{
  "n_layer": 8,
  "d_model": 448,
  "n_head": 7,
  "n_kv_head": 7,
  "head_dim": 64,
  "d_mlp": 1792,
  "vocab_size": 3666,
  "activation": "gelu",
  "norm": "layernorm",
  "norm_place": "pre",
  "norm_eps": 1e-05,
  "positions": "rope",
  "rope_base": 10000.0,
  "rope_fraction": 0.25,
  "qk_norm": false,
  "attn_scale": 0.125,
  "bias": "all",
  "tie_embeddings": false,
  "parallel_block": true,
  "init": "uniform",
  "init_std_qkv": 0.0204,
  "init_std_o": 0.0204,
  "init_std_up": 0.0204,
  "init_std_down": 0.0,
  "optimizer": "muon_variant",
  "lr": 0.0151,
  "lr_mult_o": 3.0,
  "beta1": 0.93,
  "lr_head": 0.00702,
  "grad_clip": 1.0,
  "warmup_steps": 200,
  "schedule": "wsd",
  "decay_fraction": 0.616,
  "decay_shape": "linear",
  "final_lr_fraction": 0.0,
  "batch_tokens": 262144,
  "seq_len": 1024,
  "doc_mask": true,
  "train_tokens": 1389000000,
  "steps": 5299,
  "dataset": "wikipedia_en"
}
MLP neurons of a small language model. Each row is named by its layer, matrix (up: input weights) and neuron, and shows model dimensions 0-127. Each number is 128 + 24 x the weight over its row's rms, rounded and kept within 0 to 255. Numbers have three digits each.
After each neuron's rows, "fires after" lists the tokens most often just before its 100 highest values on Wikipedia text that the model never trained on.

L3.up592:153170146172114076120114126155152119177126111120075137124162133093146066119124151083149125142110145131092148122129143153137118102133126150115137076110082117125151131117076148124082113110079149134139144104143152136116130146131096106132105110115146090115160119120126102154148148100163132180083134127116159142176123127128154072093088118100163156116135104114137161118127151099118144116135
fires after: "-", " JP", " Y", " tr", "u", " S"

L3.up17:122150149161104082128123106137135133112140111097088158130133115159141072178128104138134166117145131120119143133124122117113130130207139119143133157151114129122137094185113125148130149148132088181126103180121163094089096100147157096124107143115141095164091117139124084116121098146132130093132116150152129126108099122129136095112101124118116140155128123135093117164099143110112149105161
fires after: " P", " M", "P", " L", "r"

L3.up227:090125130124149139162143144115108139138154114163154160158123119173115108164137158129124106100155111160125131134135118154080116130114107131118086102161164160055146160131116120121124133116138147116081156114138141099137092153180109133118111151169122171075105142150155135095119111112152115114125151177119153070132099146148142163124121125073154135112162100133128098162104157140108098139146
fires after: " K", " C", "K", " G", " Ag"

L3.up673:151128132102152106107151087163115129133133142125147199115079140148111144100141162119141176121111163117177103079125134131150119119123095102146116110156098132147123114143143141109096138128117111078150114155122098141154116127124115142127146104130138131122135110131114115096147078115095145133177104117111104163154123147153154133133149132153148132143127095192118114141129147130117092143142
fires after: " Ex", " As", " ex", " im", "st", " St"

L3.up680:082108132178120127141088155142142139107116142153139113146123120145128154106137169113104101146114107137126129122157097132137114108102140118150151137132128154109151088087092137109074127094130149137106171110118101107095162148132154115123130165086109120163092089134083114126148109147165143130149097125155101127135144121125131131133113113119137128122124159116126099125099136141134068105121
fires after: ",", " m"

L3.up1386:126114136127107131140111130123156113121163128081133154153135116142118104133094144092115131141135171106115045131154156079209105111162164107124161123120088173141127145159119143131128130119083174125087138080135106108121103146161140139106133116092123175140092136110133096125166076151147114127119099100128105158121126115116153126119129112112102194120123094141092143141094145082108125124104
fires after: ",", "0", " the", " of"

L3.up518:122152157113112119132195160073145109136145165129147124122135155073123148144116124143129129110120154134123100137142095137119126108100147117121128113137110151124076141128127168126151109130117123099126121141134109087128138158175094137074141130154125108131156095112104061136140180138157095127106161116126137101124134151158152172110113126154123120098128131141089160087129164107107124111134
fires after: " T", " Co", " O", " P", " co"

L3.up479:122116107124115108083185166119158151146097127143124164078155162126125131161132135114127147138102170137124108135150078140158074093119142116105099180096111120122140147102152100136133140124104121102140126120137133135118110139146136142130099093130135111150156109149136107112149137126171130101162094138133098111127139165175126123110141125132138163156135130129174104112101083132120148099118
fires after: " D", " C", " St", " cl", " int", " Cl"

L3.up1410:112113094115145096147164138141126114161111161107118126122151150101167103108104097182079176103077132112152128150056147142154112154164110106124132131087143111158173123120146126138137137147139114131143137128123174119101198096112108162134167095121132104110087131093166129122090109133127165118155176134113150138171155136037110148111141124143143166114124119127140107124137116111135122110081
fires after: " D", " d", " G", "G", "I", " kn"

L3.up1329:095132130120107136157084079086156122134137103107133119152146121146128128119140133102122157133102152121145140147107126117137123161112114183162125157135136123141153127127147164136162114107128144163127135160132128162119144136140105170129130086122104107093127154158118070127146112141173106116088130143121123098125133085167127160106151164098116119158121158137143109158152137145135102143089
fires after: "19", "18", " Sub", " Co", "ic", " c"

L3.up349:090128109122104103109116100176129128196168151148115095126123111172105134137134096160122128138133105132133159102157118142131135128130112154115147161122165107094125131159160112143137131122094093134159133106104181172163080133168102106132136049143091108093181129178093107073152105158105152106180110098131158120087106132136141170106138153096120139141127137107085126151077115136132121078139
fires after: " M", "M", " C", " J", " St", " P"

L3.up394:166155117140136159148088096158105124156154132155159161106111110161124120118136087137144113102166128095135143143125143127119078148136175121119151082111104081101125113116138099125138129105123083101144151121092125089134123141098149129098115152158125119103105080073125178152160118188129120092095139159152097138093121131108167153103136153135157148098108130143104136134102100098148137121165
fires after: " A", " G", " S", "-S", " K", "A"

L3.up1089:126140150120106097126100181110160129158128121130114145094145127152172083118136134123098099086119201124152151174120134117124128110125184154121177136142081133169139161122134081136130150107142129143149159111122139096099117127142135107137133067129119145070120118144162072098125138135126115162127138116093164110149112150119075096134136106106135088127115123116149134158118110088172132094134
fires after: " B", " b", "b", " Bar", " A"

L3.up244:096146158116118156085087117114149157155136125181122113128125143093156189136114138161142146125138158101159138152119111131116091096128097150141174160105141153100118110095102124125108128102116082082143116109150138136155147157126120157119117130176100092109122135119108135115098124144114141079128122105129123151108098106130122125134084176120116105157139122095133115155114114119123095116162
fires after: "h", " H", " Cl", " Sl", " m", "H"

L3.up657:156149152115132101123134159119148118112063132118092130134116131181093160110113146098132141108110150138124153136150150113120129145146132110146134124087117138153124123126135117116145134126120161103111122127085136148086141144129139081134125131109126129155123126117139119140145117167116129113081095087125086123144138115120120088155083126138120163105158141140144118107097141160162154153131
fires after: ".", "-", ",", " and", "|", "=="

L3.up1476:119143143107137134124130118139068140140136154092148156119140145160082123118116127128133112120114090146088152093164113112157110091129088101163113118126156167144160143133187144116106141102146105144070131090135170166123109117165163156120116159065136134105127133145149140127127114149114163103125161087145105133148103144139116128145118137102149088115122167136133106160128123084148108110107
fires after: " in", " In", "In", " with", " the"

L3.up460:110121115135155135143135101126057126089124173142132142149134130123118128095166132123128112126104103106087098094124101095124132124125089138143148128089110137083133099149145146132138127123141179086120153149144113149153142134135167108123131139088136100104141114115100115109089136151105128157079101131151128135118088110115148182109126115134133135098134092125151151157081110169118134168113
fires after: " the", "The", ".", " In", ".\n\n"

L3.up824:138137142125145071108088145096190134177130157090107078089139159087138138112069118127099106081141135143154115153160129116155165117130111135127105080173113131153124130175122117139124101145163111147128102070146131102112054151155122141136104112150123139128101137141156141162114119116118108107131137115131168135163137126144126091143157118127110125138124112092122120104145106118145164117126
fires after: " J", " P", " H", " L", " D"

L3.up503:185158160125154115137109144118128137151133164085117174111126133156142145120111149142109140123131143117132103110059127126103128059141158150129129128100141143122164106113093102173120099134152085122119144131104114144136134098131139134141127133156140151130120167062147108128110149131131162116094142094144142140105154108135118157136152175125104140118135131138187186158162165151092087114118
fires after: " O", " P", "U", "O", " W"

L3.up1754:154179162133098165164142138160139068097087145181140126153110114154131128079142139130153100179157143148137102093124109145109098192152103145126104136167140147142152084147139137112135099095117144142112181074131113097125126081096167154151116116115154108121127152088144137121131119095110145137126132147086128117081115087153137122145150119117121138114124122143133101109146104163084113094113
fires after: " m", "19", " N", " was", " M", "20"

L3.up983:111115149160126166186109137142139122129134148112136146103128096152115106141120130106120110119168123122162126118135117166171164128136117125115155106135133136097133145173121164122183100112128133131077189148110155105055109092143147115162165189148102143093130124140132124132127152165103127148130138145137100161120073097113120094134115135146126110133157124135138114180075122149173141120183
fires after: " A", "A", " d", " R", " a", "a"